{"d_mlp": 704, "activation": "swiglu", "norm_eps": 1e-05, "positions": "rope", "rope_fraction": 1.0, "bias": "none", "init": "orth", "init_std_down": 0.00525, "optimizer": "cautious_adamw", "lr": 0.00128, "weight_decay": 0.21, "seq_len": 1024}
MLP neurons of a small language model. Each row is named by its layer, matrix (gate and up: input weights) and neuron, and shows model dimensions 0-255. Each number is 128 + 24 x the weight over its row's rms, rounded and kept within 0 to 255. Numbers have three digits each. A neuron's up and down rows have the sign that makes its largest values positive.
After each neuron's rows, "fires in" lists the words (lower case) most often at its 100 highest values on Wikipedia text that the model never trained on.

L6.gate228:128082131159117104139124126149161120168122086131162095115091158120109148132114080156169107161105135146156178135127169189159119093137150127106104080155099136116122135171081148136157132116164112148148142129102137103108140157113127102164123118184098163151136134116103148188106108143145104138106147125114136167195132104125124153118167132109127141146135130114091116152087122123141127133122145148180156138139144124111126137095129094130129187128141098116157135122135104103125134112125149163128113145151102164126100086143105156135130113151139149128125136128128147131115125123115109124104169135102090174134105076120128081111119075157129070131118142090095159117126133154118152113158094183133110125135112134117175129100125126154135122112109115119114133149098112110124088087145106
L6.up228:133134089160130121142117145129118158126135167178140093163143183129138094133123113107104120122121128134175159142160114167128163112133156098137126122142117092121150144125071136154175133161137091122136119142116118144097130123119127080143115106154113139115128107159123164116150094134122124098127144113080152129134134108137150134123131072125131127094129131111110102088146128160118124141160125118077158137083170141129131129146184118138153175124130119137130104162140169128119125115166112105112115159165154135134124137132128121117183110098145109101080163172115164146146119096105134138058144129110135119116133153119081157137084111112110129112135120095132134126067175123108121052150141119093116087159163134123115143124177116122138132141128151138164131132097155093110076141114163
fires in: "united", "noted"

L3.gate480:150121148160086142125111135137109116148142114141136121114116127131142143070096103120135132126139101158148172142135139140146106090117130102141130141086120102142103126135130071130087151127118146140134142134108152108174132064067113146129084125121163061132152125126122132143122117142118152097100133113152123131152104192141112119145130100090122157143125148137162137097064104125092144130128111135127164185147129147116133116136100155152106162119087128169124118125137166082135094151133144108118153171111128125130156120110145085149082128167152148107127131146098132149104115117117073135156141155120102116127099116135139132159145166130109100136119099152091156118148150110079129142160146101154066121097154166138147133143112165119123151085127143118129133159169140127107093177152091
L3.up480:111147141105114135146130049143159144128101089139102130144164142161124138138136190131087132115123184132109121099092091068146136099087149155133120133105164139162137111095177152130121054115114101099108180117106139154069121113146124144106107124133103138132139107135138158123145170131101129136132131091119143105150139103123126164098127144106155124070126124102143143118138121179138137109100127142148134136146152102147125117137163144177143108125110120147124118113138119113129111163093121171120114107100118086102126165106157132134171137124136162114117118124108175111136143088101106101101114143128090157114137162136121122165160170171147100112101148112136134131113117167117130134116165089111182145133118111117148168111108113081140139128133104139132137131107121107176172125139122
fires in: "at", "during", "on", "attended"

L5.gate317:148128149149108124100124116086161132147123092180091134124117115121102135106143117072129130146116157114139124114141119166109124160137152110118106095129134125164132127138070105101143116100133140154121147200119120066130123137119116117143103095132085109116138127153112144134126092139129153141159139123122118160124121133135093098120152128110123102189172127143112097136100115101149151090096118132165126137108146147168110109127155130098155144168160112138143126125148096131134108164131136077159148118116168135085148094135110148151106124184118122089095130131099150119143140116106160112154135151081166125131176117116118110163120134142133108075132117181126126144131105146100134118123110118179131130121122184079122140105153150081105126109127187094169122190140154166136132130153117
L5.up317:140127125103157134112118122098087106116102122154144169128105067087127162144127122101153130097078095092120163130111097132145126191130152107109134114111132114161110108111147126158088131141111088164105142143164139143138109135175105119086097143155125105085128128123116155170105112175138158121132093135127124122164102122118104129120106123147145091116118107111160096144091117152139113100127149098165116099120096118104138119145112099131166115172125164124139128099064108137146095164142146125150150081136133147105139146132107138121179126107121112116141104135136128111110140121156172095134128192088130112102163144200148125133107198125146109136136138126094128156098124135134067132159141139134142108142078121154136124113146126146138101138129160088134162127127139123144113161128162
fires in: "when", "after", "if", "upon"

L2.gate180:182129119123133079125159117141116142093098145101113169120100113119080134132121127081143124168137098149123125156142174107186135130108112150132109098138104133126114116124147146049117143087155107098130089133092080096096127164107130134142144108138133134126138134122128099109113154158168149111141140107089110126118148151128094135181139151159109114109137116127120133162172132077100080134162142101111118129133160080126126103156143117136154109168121116140131131163099138121150138109186101132113153137106130184140143149134110108163090149116110146121135132166150141109143096116125173095149107180156126107100126137054138130146099159100103143137120169138134140109181133110159130103102096135148131147140144126120127139122106102166145166131083108141146134144132134111149146098121136
L2.up180:119064090151125134082097103154122112097159116164104120112104082084137096085119137109146106135127096134101135112120127110168126104106108123127124147115140147133093092165154145167113154160146135118124125127150153174118130088123140182090069115109171162099143114109108127140107131082122147137133154125116150145093153148155110138151149120127126121131138140157134139178141107128169173161128157148117163097134105141135177152168130109097178100133100095124135093170127112093111134134104120078125114109126160100123128134101110089093144165118114113111132163111122143156091100126122131121163128096090123136147092109132156170121162124130161106142114137150098170168136109120162112118129118136138109149147156109124146131110150140127117101156099100108131114112111148124085178139175128
fires in: "0", "electric", "adapted", "electrical"

L6.gate347:141154138125126095154133108201131118083131108130145120131127110140104125123187121094139150130097128146156199097139105102132166123140127100128141163164096140142133109127120141121103098114092091128156149162150087081142142107146172129129162176121148129131127138135145109114164174105112135180127122118102107097132102143148074122104155100117151151143154108120172154159120134108148139066111149134173151111142098138128131109100150131124104150155130157146122154125185097080129130181140074151142157146108140097126135135103114136105108118102098118104156163150106143106121091134163123116094107122104099156145123137152101136151180135153156156149126102150147109099137126116113085099130133139123143153108109134114158109167099152143146111099123159117122139119092137129151092126122094
L6.up347:140117130125152140130118112137143147167127157139134127092119111127122137131130083143177104098176137113168120123111152135121172156120101103105123123105151153157169083155144133120155126162114125186088157148111084143121146116128135093152122125129091134123128103153144167177122156102134149145140126101120121155128100106179149091138082163113112088120145137110158074143114136115106106109146109105132058121110133137125175157103138126139119119121122127150144122122130114152090094136145107105127170146164111079131128102124120134122103136146133110172165097138153074137132165113171151132134153140147088125154116167099130142101105135152082134095102128113145146117112141132109155130085126126107113139153159078062126094121130142123115110092162163086114125112125066135134129115090156
fires in: "they", "who", "that", "which"

L6.gate574:101074091144134130135113185132194167135090118116120120128106176110173132145155078110145143160140137073138125140121122168111140170128127130072092118114133169153153145115156140110132104101094124112137183125172136114131088132085123160129103130136116134112125132161123122137103143119096155097114127116160133135167100127147101115134164108151142119138131135085116119106124089110101109132113086102190117130127132173133137097142102163123129077121173097127140127174085094111129109136138120104171173153158121115129118145088154163145117119132113151103117115126104103136088107127114107137116106107105119156130135125098137152139143141177121129128112130120095134116135133140095159137163079113112116135119108159161108123114100105103103111143167130106130119165117141120140085175137174
L6.up574:137152107131078148110117103091137168126117076128125127148190158152157114168080158169097136190139136146134118113146153097138141125132174160104108120134142118124160154126158138152152086091106149097100099084137157112116127146090144141171122155115148089133117128118167120124124114134096166108135146162129101128164122105144116107139132169108131133155130111130126133136133072143135139070162092100124124137112118105116089130109124150096137082137113112129151137127113157169132157137087164145144165133115117073122160159100129133157145114149122189131175123121123114108125179172130094124105149142106125113147114112155121140149105119099109132158110109142096128139143122142137115130115120109109130144120126150144176152141082093105126101102130180097133063126158126101134145147133121
fires in: "of", "during", "to", "along", "on"

L6.gate623:124126139091097094143165133156091080124117123117148105144150121116088115135176079153142125144122140146086118123110150174150152104112146142134139113142169152129168133136122140091129051151126122159146115125149169124104124079122120131123146150095104106135136121154087102153101100117084164154185173114127152150190124117157121081136152143105119158105098130125155129129131098103103137114114168150161112098138111138096109141114148129105119130121128131134127136107101120109125145134126153135122163137081113090138150130132155124098132111131142110119108104150164115153122148172146153127103128159118124136134119146109116106139146127132071112145140107175135164126102083158141146146131144125159136143089122099106183109117098103076143112128191092160101110155115157182114110112149107
L6.up623:141143121125128153117140118146124124117118141128127116126103152101147127111172154091158123129146131173104127178136131109121161126106146102114134196070133171147113070115082143164130150167167132123122141098152090155150140092103121130091139133087070126145131094118140128094098116111140119106164113089166130128127159169126111095130144127124101163122151119111145113113183156124109129128122164113144117120114144123109137123155098130155129132134111113135142120126156130149111132151125113141109104138173092143141112119111139139124066142159153145112094133162096090134113162135131188170137131127120148077120126170130145121107087110131117145094127130138126136159141164125116105138152087141113094109115095144104131095057086159124138146166135106110077127141118146108090133114153059
fires in: "he", "they", "by"

L5.gate129:128092080117144103173127150159150095138128157128091102107102138161145118120116103156077138184155143095121132122129150170117133125123121166135109112136118151133146160092138152096134111083117122121133128123137160155115143108124146133116111163136130092158142126140130144124108177086140119142130157108139161119139089103141135119170143078154092155131143173114108101107098125129131129116115123174117118121133146186102110127140160169110076158134154135155145112088130122093137110161128139126112169109067140121150109115063108115131126132156125133101148125137170153134086138081142109121086135130128117133124101119130112146087107145133126096095127130113126161140187115112108123088131119112142141096145213109153131144113127117090099110145112096088122131127137175140116170162096121
L5.up129:152108125096148095122121146099143133130144166135155104124160119141146134148162124107109120157134104175127135132109159154166091098150129123090136080151106151109134110129118134094131119120100165110128095098130148144136129119135108154159115109165138201131119176167163136165151117120133142093138111113171122125090134136079089076106111121138156082145142111138093089147164175130092121109109123102149133109137128099097094102131106128118145155124099135154102103141071132146093143162139094135131109107144155087114139082161118125116150133126120092109138134144084103142118101149134127115068125122131132151150127135107095120143128128111131118142159109110124138170161128122119162135076104117171137110134107116170119105127105188155130165166144112147111162112080179120144123148131161
fires in: "and", "non", "so", "under"

L6.gate405:120123096076115091118173113152149155100165130104145161140146134127130110134122099093133105168154115161144116110148128164140095126106126137089115120122141123149155107094098148128100120159122130143118156130089141117132151125135127122104097106149109104125130076168094167135106135070118110132117168143167135134090134134178113138124117144162104109127129173153142138119154143129132159153096078122135148098117123135118129094159169169124073124097152077095154149109130129158131147112133121134125139130116119119095136147151125135121117106111117119128116154163161193141112175131115109154108112095084127134142137112148121123162080125136133084107105119127112133120143131157119126162157190111155099151102106123112165122108120095100137139165145131111113115118088135174200089182149097
L6.up405:125102152117126135116112127187161123115140108151137159119144143089103119183152111137158120102093150135141106132125123129109141124106092133126119132115103134137179125100142140104124123129141089136153139080117137154154101127110108143086113108074108143155128146136126113116095133142171132118086155119148129157096095108158060161083122131155138139119122166146051139176164142167088072120103157150137111128129096134155168155112162119163115119108130175118118092104152124159148129134137123131088121143077145137149121081134128145133142160163111131134153123142171128146094102092144136095106141130140155187157105132146115129115142151137128135071165116097143148112150124107130112147084121132141101128159107154136119125094145121105118144116161137118116115139127170135103140089187141
fires in: "and", "but", "so"

L3.gate440:118084137153129087141110146105130120142133120152168128086149154167094136174113104098117130107135109124144097102129157168163128116120094151150113116147090111127153113168119134115109107116115147109124129125145139147143077090137115184113139149133134131152131122153141109177125136137117139124075123114103141156110159103172088096139133111123124107119143115099137109113153142143099103132068145114120156105115105128111110113130126108128130187122138151124137161103131149089088110130125103135117133121140084127088149114138135081126129170106155150068129197067088133149103152136112122134100143150090097090151102158150139142117137123141108086176143153100144103174121103123141122138172082166145164158140132094133118132129141149159157110120131115134127149107063156149143161129105119
L3.up440:134098140120120083134146125162106132143088144107121151105112123143118133106129134134124136167142124130116108107147160130173133075143134067107121121117122146136098150134082129086126114159162073112118103158126131148131145108108109144146098095143159119157128129117117087140141139143147134115067124077129142141115144094170121160148146115145145098127126145183138138100133140142104134106127121082104095144117157105125113168148181103092118131081122112119093110131123133087143150135147156141189166154150109105139152129107119125118161147140129161076122090156154102097116170151099138145121135159100130112168157086125135142135159083144154151160127123105124107139142105113146130147099156134099129128148116164102138068158135179109164154083143094130135118156167142131135117105078136
fires in: "united", "republican"

L5.gate657:101128124138137146140126075140139123133118166111128080141108130158133141129168175134135120185137186137120118138168167121127155115076211135119106124115164171118192077147119114120147138125115124095108135124135154111115127158153160194090120150102127140114137116089145118096096139158160169114175136126149135093153135106123141119120168110100120105131158114125135158085090088121139138121101114120115151101132144116102152090133132135125165112118106107129135119121079089118137093109123103104149143115131059148100101134089146073131135112090108126127129129147094133124103126128154101130130158110126129135164125101164099144155131127119059125108141115138121121119119146172108121131155147141100111127139105113118165139114160099147124146147100135103116116126149130133173161126101154
L5.up657:152139110148118132147103099149175176101155080126124088133125126114138120141135136180131150138112122106091172109086158145104065098132117095110132136109128094106101123092192109116152129111170138160156120171137104089150103117134176157124112139142160096137127108096095147103127135143152150126144143129106196177141184149147126159124123155149126120132099108167140140136136114130141122098110114127124179136138138126180149141113117145107103175114129125150085122149136112088128147131151140143127104148122114116116136115154160116142089142145156178147139086156126139112097143133123107142107117130146146121133103137112130106105123083185139155117105133088100190105097125080124088170127126130149137106119115115133155140133104120130134137117132120070173105110104127119137095149100137
fires in: "of", "in", "during"

L3.gate94:118164174120140149115120145182164149075117152131127167107135161116109114133159141152160126106141139115110139120096142119165110153116102134122107111119098122108147113113131129113126160121123095108152125164101158116128092159142132119128164118111112152140136088130134114149093082128094125114149162091118158188097150148151110094113162123150104125128137103107132106128145123125144155105077141123126131121130120119106130122155101164107101150172123133150086096135054116079126083128127070132134157138111101153125118156086115096138112120142147134150107140122122139125120138153126148154115168093146159147157132170126078105143139115133165128145141140131138120147069157152171114121118066163110101136152134100094105088114129127124121116094096195125162129173108112153180132111137126
L3.up94:141091134115135132136122139147128116158128150064137112086136144135104157099114133146102128129089150135118124132119116121122114122137146148175118088115132151113069115103126164063121118130153116069142138185136119114108111120077154142109126138086178159108132111129145097145107118129169081150101199099128119108145157117143101162121147170132123128115149092121129140134134123132142105130120172153151163149124127087164116121164120121133150121150147125089099128157119109127142185140114109089095136118128133107160082074142132134139134114137139164178113126116107106120123133115106147128147158139150094112141154139112118108123149123114162098146146118119110104119154086113111131115114136154073093128191130092093130118130123163152142115180122173122106149153142133108116149068088138
fires in: "0"

L3.gate562:131133164142133156109102140161158118184110113173113143160137127143145110107123142139110138074116144126127146167119156126126118161173094162104131101115086171144147138163122096113125146099101147115121123139132108118115104095134090086108109104179104115157139143121069098131127123107117117129138111120153132140102108124113120137114113151123131132122155098095104154162081135109159103080118076125098155090139142149159133127127152117151081168151140119119140148122129087171124114098212137152117143109141141173078115121104118115124168112149111131127139128100142151094144105112119115104148068098131131103130128162131076133157097127128138118147135184149153070127106110162168138121081140128121108133152156113133122121148154098121120141089137130142154151136113146170139121135172108
L3.up562:171148128139088152118095145126106135142129109152151138126122134175159114109118125121108142121140172166107131116156146106095165122101111171120120130101109127135114139130111116167117117115124177125151086083156136156105139156114108161150136152119167174094130102057127117108138158127132141136093139194090135140127120137071126128113141159119120126100118136116132129121126117142150139141142136144115115099163081156110120136136102097197145134130098126088153129150129095144143119117144109111170128130132107101151110120134100142108149097143110117114178122065154134146167112109101150140130118134108166130137129185126141108138117116161097137084137101087145099156092137147127128096126103161129166152128114133145119152143115086146088109106118149117047122119119132068173149144151133
fires in: "no", "24", "each", "or", "platinum"

L2.gate222:119107090173114100173124122150100138148141092137133124103149100142143175145144120086106117126101115097141095122113134131102181131131103141106122149086114134135131119114133127113153129113167161157153161154124139071140129126091168107112107139118135125105139173117143071176170106139138146116108115104121112117144108147098151108108093110081120156095154122114167155121108146170149105116105095102146187185124151126159166037130135100130145139168141103163110120110093136119132095126163099139152121138117107135111126127158171107124142108147111138123149138121101163109142117099095138127118127130171150132075158145128128125085156133136144134083140143119099148133156139137137177122141115130151089108105180130131078134116110119168128081152144145124166111126136126138135121124122124
L2.up222:122136107113123122107156146135126134136152123131118065131125141134140127118110157097165112140109127147101112140119098119200135123132109132086138110136157153156154120099103138137168106126103140102089132056138116190127152120152150127130150103141089114143150128114133171132167091121085145093111131166140149153088096139122152134126166147136139076106091142146168150117158135109133118106117135132110171169110099144119129115098160129120116154142081119112109160148117141089156110174118104125139121121141115136155200112123123124130134098178122132129091130105123131125153117174065128133126162144115128138138099111096112146112101121141124089089157140138127142158151138132126113131111132109107095139138143146103086176104113125159133128158130098073125083065132169160142162154131130
fires in: "made", "make", "takes", "making", "awarded"

L3.gate310:117152126182139154175144125189168113129124129081160117132092134126131153112143132123111140120126138088148157137134161143117144156110130125083112085132121122122104151128159161105143111086128135085148129145146125101119135111097146125114094109139140145132130096139147059139117137113172135152072141114162137175140137125122099133103110127144105137130178138089120142139133120122127136110128140123137126099156168170126134085096150109134136133083169176139111098134051064111159099135139123091143152133147129153131103137126157073101145127093124113102116119097098120134110084137139088123165133131165115164144129133131097123119167124108078168147137163128154123111116185144116133120159114112144139136157186097107123120132154154124093107102120134090145137156137115148158117148125111
L3.up310:137139119142114134159147134148167128104082097095106111108113124131127151131106100125122136082134187144123125101140108084135152119125126139146121093107135131139108153098139129120122087093139130127139148133080099123145109112097156131134128097117121123168109107139184116144074096099172113117076188118129136140113177129148110151143120132115106112104139152152151173153165154123123122124140133098122138104125146136107128081159149143162121115067141127102095100173083104111122103142125122071102161142078144135100137129144145108084165139127153102080115081133153112137158119140119110133102169142157108144156130157121140111144133140111134147184167102141146127104147146110135129157137156143136174123134163113102099139114136128118099115138115155076157161131110132196151106108156125
fires in: "0", "faced"

L3.gate153:122119138105124141168102139147114109113134141119120091084142151130110139076105091150152130145098167081132148116147119110133149119117132113147125117159118141124115106128093119136118081135124088134164117133095162104158112105132098128131171122145127125142130137131165121151104127126194134148142151108078171170074130108182119129153148092157156166145163116126127131090159107159109111120140137116136121132092156107113089080115090145134186181161124146134116137163078157154169136129129131182157105111164159148112131110125137107160098104109108124073122143098106078154095109152104131101136106129130142172125127113113125094111147144130116144130146119164139132160125152123124117085150121102188107121102138144172148135146133118091155133156150114155167160131099139136131133104123144
L3.up153:131103109156124106149087107106143120180121125118083097122110122115122117102156096081082124114143187130133165162114138095135145137083170157156133130107131131105180104112096121123131135104148115082139125098111131149116155189150143160131160133157150094128126121143142098097123138115154129134131140136147110129103118130119111139150169123123105081132134098078122163076175097115104094162119168126121108103122146133139114115127152123123132127134119131128142117145121092136185148160118133133148126147106154159108140124144109127136117154152103124097179090121127127127123118148151174124125155104116097105148121116107150085092152116140113122110154149153134124129117143182120152086136084142163136140147159174114117125120161158104111107122149119072113085132155170125058169121172116
fires in: "new", "business", "current", "city", "special"

L6.gate86:115074161154126147142129117125093145133111107125171088095086149154153128133116078087133135115147168097134156087192123106149107151097130158106114125165139122123129140097125088131170117118139112117111148096155152105100136139108114109133143155122114111116133142134139135073110119139147156116149180129110128137136114124101155092108106077173089098145133105134128181070105066114121089145121118131132141142146112135109110137161121137138136114121128100115171116150145154139131123147169071112139107139088139127181122132132126119169121139132140088143135090129118097110085160148122119149101157076105171126140141120117104107174115161132108136105095153116163122128158155135137122116180126121132118108144101152132124139145084110136138117183151111101099080147140119150137145116098146
L6.up86:124106130132105136151124141120081113171120137178134110134104145126150127144128162073162078199122108144113138111126172128149153098146120134112137141166106169162165128155138113151111160124171148139125105134136138120163123128130046111120094145127131120104120076124130148141183118136166174110151144128100128158119141113122118099137159108149156104101133075140075114127146110157150117136143091150131087132104139183136174123114148122164139151107131145077140111158109093114126115159113077156100156166098118143124102138141155116140154119134127136107130132127113128115136060147103126105117111133108132134100089107122094167131108135126137146112146133115127165121132099112128126141143129121155177105163110148163138121135148077164104079144171155133140110135124156137104106126110133
fires in: "in", "town", "honor"

L3.gate336:098166131085138102175138138133124113126155144122149109094117132124138160118164131101148113140139164102103133127081131146145090147134108133083120169165113108122127114177134071127106089112152098093120134158120164167106110141109121173105100155121120102127121115095114116136120116094085171079068097128176154129126148121126132127119168074060114142118127117137080154096145136117132166120132155157131118118141100133156112125134158154153140113143183111156099155141130098161123097179114130154138127123122140110156115164155154117138139146081127115137148138161137156124144159134183128127141128096139124140162120130121098153098094127135100133107170133162107174156149129134137166125134133117120135137107169091143080110129149116082131137104152131093116100118125122118113134170148140
L3.up336:124102128116127156116130161116162169083105124132158137081107156112157129130129133156141126089133131124174146144147113115129113146098111148125140133173118114156143125165094108120189101133143082094110110115118111112132143120125172164074105168125118084168135124123128130107142110049125162107139116138146104159143087120128088137163142130115152171132169131130138144110135148110124101161121073159156101149139111107138110132148173152131117146119157128109113091159117142113159136119097079170131167108153138123092162139123099161093101100110123105105136114136134107099163150131120093138136156138142108135103131143147154083118146088129154106136117115129121148155130146075101107167142095094116126102105102163104097160075129142144123165163160137091136146143124122134099108138142166
fires in: "season", "due", "he", "almost", "single"

L2.gate91:119105124142100149139118125141122060148128148127156133091147127163109122130086102136131105101143113137126105067139132130152195140149104101098118151092143135148147098167139123162093121099139112128133140127171130137137152099136134095144154087174126130120150101189105153159154170125123180151138128131105094120131130096133136097135160101109161074149140092108104130138105109119120143095153097125147125140136179181152108156151149110095107129131139122137119120183123117136123141114156120123147142156143105094155129125097120176128114162174126113138105099111124148151164140139160142128144123118092095141133159114117091128136124105127084123123080123127171084117140132124097137154161103119127131118101091142094135177160106158101119121180156148121116117163134101138148129119098188
L2.up91:082130117092115072127105130131113147153133105171099092101119120101115131116143138093148137143126104155121147098135103155120158139164152153090123145103135169107106106120072106158148159163089108111145124145139114070102115147164129144140113137104103160094120130141166118127072136133158150158135117127128106173088145127157107125108135081080132113139144135118122116106124118113106142139127137099178126144104122152081169195112155129096157129139157136133139109175116109103104101104131081097096157129151132150124155127107115165113125107108132113131156117117122089163157124120152168113088104132119154147135119180077142157119146131138137149169101099170119129138099102115120115142140131098169157149163113108143128162144157159132118136162096148122120150162125122094120107133110082
fires in: "they", "them", "you"

L3.gate462:147157120123138162136117110158118145173100122101128142120091111118108128142105143176139130136125115145068124075117121127124111095130166103124125067152104104161185127150144138108135167104141135139157132119131115071121098094106170121151117081110119121110150147129104147141098112113139126134144127117121128182155121115118107088114116119145141142159129125116113163133149091110164170114114115147081157156133154129152137121159147129117140126076144128142109160130116082151150118113104133137123076113122096108132100130097147108134108114110141084137082137156094114114136120088131116150120165117145109098142124159180083123170161154141130140129139164135121122080157149163124124108101148127109055146124191188129107125170137120122100114105111168116137108172135110137129123139119170
L3.up462:107113112144114122191144117116102140106148112147146089151103122127130127139150172127160138121187112118157107119117122092142137114081128100137131145131138130134083143090152127130108071120171151077115142111110108121139110107165134140100149125117148118114143145165085110125105129145100125132115167163168046134137137137122131130146143163127118113089157149138116119140125123104096141195133168123147108125130122127106111122114153149131137115088101142127131098191146114140128103106128129119107103169092165148118109153114115062115154176125094146125135155135129140138103117122142123121156134144164201178178157108085119136119155112125077145187151128148120154131116104152128119128092138127085140107120141118155119128118123120121158102136096086151138119099122117127146108103081121
fires in: "0"

L6.gate206:131173114134121132086141139129133130147105156115159105134109114121153130110123123135134123120116143140098163138109185128140132150094104138062124099111119127150137132115110117062161143089170127100133158149147136120123155147104138152121168165159133122188148096168116122110094140136112137110128109106167141146113140101167103121100136125165132118150143095159124123108106114139133127160158108094150150154140122148099136097175133147110082135132104121134161113167153118139140096143118118062141189128115119130083093123122157112171116150127163132145128105164131101162105129147152114153152086139137113112132185130083135118154142111134133124082107108109083120128117115151083136125116127124125179149086139119109143101121166106088141141193141123087124108131097081109134101147162137
L6.up206:141150140099157129113124116098155128120126116114120102105164122145143176097102123181120081102122135144187153107141133106198118139082171122121108145122147155115137129125152111120159120152075117122174129128123172143116123074148121097174157087145129134146121149133122113116110120128088089121150114096160166166142133094136144133118123120122127164181093127148149143137101102108132153145114097149142092160089114143110088136135168109113124121192131124134175174106144120125089115147136173110136151129075132135087114096134107110132125121117112150128100146123095104170140109143143090108097140146129080106164135100143150168158154157130089119124152168108119143108080138147130162106105148104137159137154132141148159116111131129140135077168129141111127129136136109124137133122160148
fires in: "a", "according"

L2.gate162:122168131120129132136145101135125121168085135103181139140130123117104175132171124144167118097135164116116126109147148135151097124083123144128110120127113152126137112124168139123132150126135119146174135149148115046145123115077150119142103111115109101150139131108130130118168130115079147118126106093188147110147119140113100139111149124147096096131104116112094148147080134090182148090119136132125123182118141164097090120158104133132134114120106097107110126137133102095120147112135106140171117148182087125164119124156121137097098120109120162130135108112064114143109073113125131150147146113076143135119181090124100161123138169139124123124132121143151142116101106140121098124152147044131128147136113096137122161171114137148111166133136116147142157113149142089122105181139129
L2.up162:086129105138122133118149118138110123145139132087117138135162143125120136160144109062147128144123100115134113094133148137157127125098144147144130163123115184103133086115190167134109081121135109104163097128178128115173153139129128160096160121112122091120117128157115141108165143158114160130143108088097097146154094142128139167104098150115152151083104129087120164135125141114125149105107121191138134123126062132133104129144139127151114151080125120130090136183169129113110183197109138138125124149178123125156134122142121100159132158114109139128154171125092132152113099080107120119128131124093105130125115128127111145166166142118103178111128105131130142120154106141124159101160139102132113165179142097141135131162165101150097133128139106123133126155178105102141137127126141
fires in: "of", "year", "to", "launch", "compiled", "in"

L5.gate280:131124092115152133100138112120137112139112163156131143082115131132111060106098103087126129163124138074110160109175158133134112163144143134113116123192138096170137147109133136148099115136168129143133146118180129126104149112115140154067146158113197112157142128136138126123111126105129117129168118097094106118123123096114104163121182164130111178152121077145121103140128133129130092123093140157117127162108145121103136119171118156139175153114120111163123144124137131105148137156153138134123181128134126091139117156114124097111096123152142107109112078162138123149147130145155089148174170127127078139142156115076083109146143140102139095120147113134161138139112102097126118152109076123122119151141121154090106145132066104114136144146137095123120140158103134155159129137143136
L5.up280:125132100160096110066103103122102103133152103133133145125147125134098141140104122108128124153110130176098145140126149117129127110108110120150137156150138148136145143119092126120136154115137116124097103113156103115165138107140149150127122131144132155186140095151098153121128174114144134160176087119131137155088151104136136126166145102104104157155093169121122130119144174102109171096097108138137139181143108087137120148133118116092134150121102137144133147120121103144156122101120138151094126145114152153191127122110147125128146151156127164117123137144130138087146194130177156082108120144068146101108147100135168103086067097148134126120135103120112176107169111160155119147082071094151147125116127115113114143128140168113131162087118109088147130143162106166151146095137119
fires in: "by", "to", "according", "plot", "location"

L6.gate646:132148122118155150159135115129167108116145138116118129140134138165101160153207158121128118116128146107111135113117126094121114141137126122146106162139117063124142165107153119081067106102124116126147097158136094101107127105103116141093116169143116101171136107108105142187136125130183121095127060164137136132164128096102112123081137178128109156141127130131164137152145118122130124141125149137080068161131133145126137099175145102109149128129163158142174117139152103150077112148096116157121139098102131166133122135106128138143120156100131151121140105119167110139158123139156122145111163130139134105116102084146157124154163130172132123121187119112154132100085109133126154141090104148125121113139121119136110091142112118154091097119125111113132065148108150102140148128169144
L6.up646:164127169077127110071101122151145177132116101137125124106127172124136147135125100119129124131114136159146159149168114105114088094148158130109111081146136110134114148140169115125122128120127131138129104155153150179133132137084118100100083121076184138151126105122168113111085154142084100149120130148104121092140096158158133143114177159090130118172141140121092106110152142120173129099124118143151109149121141134148138145144122131128118103160108096099111168163112092091134137135128124125126167097099161118094116145130154132125111117167114122110154137102070111172119099140122134144119148142131188078165100132109127134102121100126147131123142159137123110107117085140125115135149114118164148129142123184126095146126097154100149114139123129121084096167095191116148114094153143
fires in: "a", "from"

L5.gate293:119145124080159113099140087115094123126082115138108113143068085154149152150144111103118139120176150105094140148159085126155145144143089134115115113164125108168162117098077112132126120120128113108109160165121151111105155132166148131066120133147083159161135118165140134156133127116154148097110082155182144109134152109119143144123110155108101099127167163172136108127114159109117143144090107131134119152139127083110107126101154100123112101159172141143130151120157085160139102155115140060108155138132170128129158086142146130150121114114128136093158137119107126121142140094128123140146117136114113094164164117125142143142095106154096142088134159150105126127147130146085116110127094097150159106151135152129101096141111161122153111130128172128108180150109107146142107097122150
L5.up293:140166093144143154145099120134169118136125116132148125122132105162117178117071101122127134110137090123149118153158181079093131141120149123125118109118105078126187109124129117146113116173114147200109123126122134125160115094150125094154125140115075116165148134113147134119104128131157125138149156090124118114143091135155121173082130116176134132123121135093083081122073116108160109106089133171143128139140158144151062116174154155149086122140131134143116159115127129122118134116094115110161150093109156152164103140150132100139146158165117132116103111118154155096150099089129146111124149123110104118116161112149117141115089126086136088160112133123152106155076128156115109158124161150131114138150107147143133121148112142084168154117147130152149127127126096144160113153114102
fires in: "while", "when", "if", "though", "meanwhile"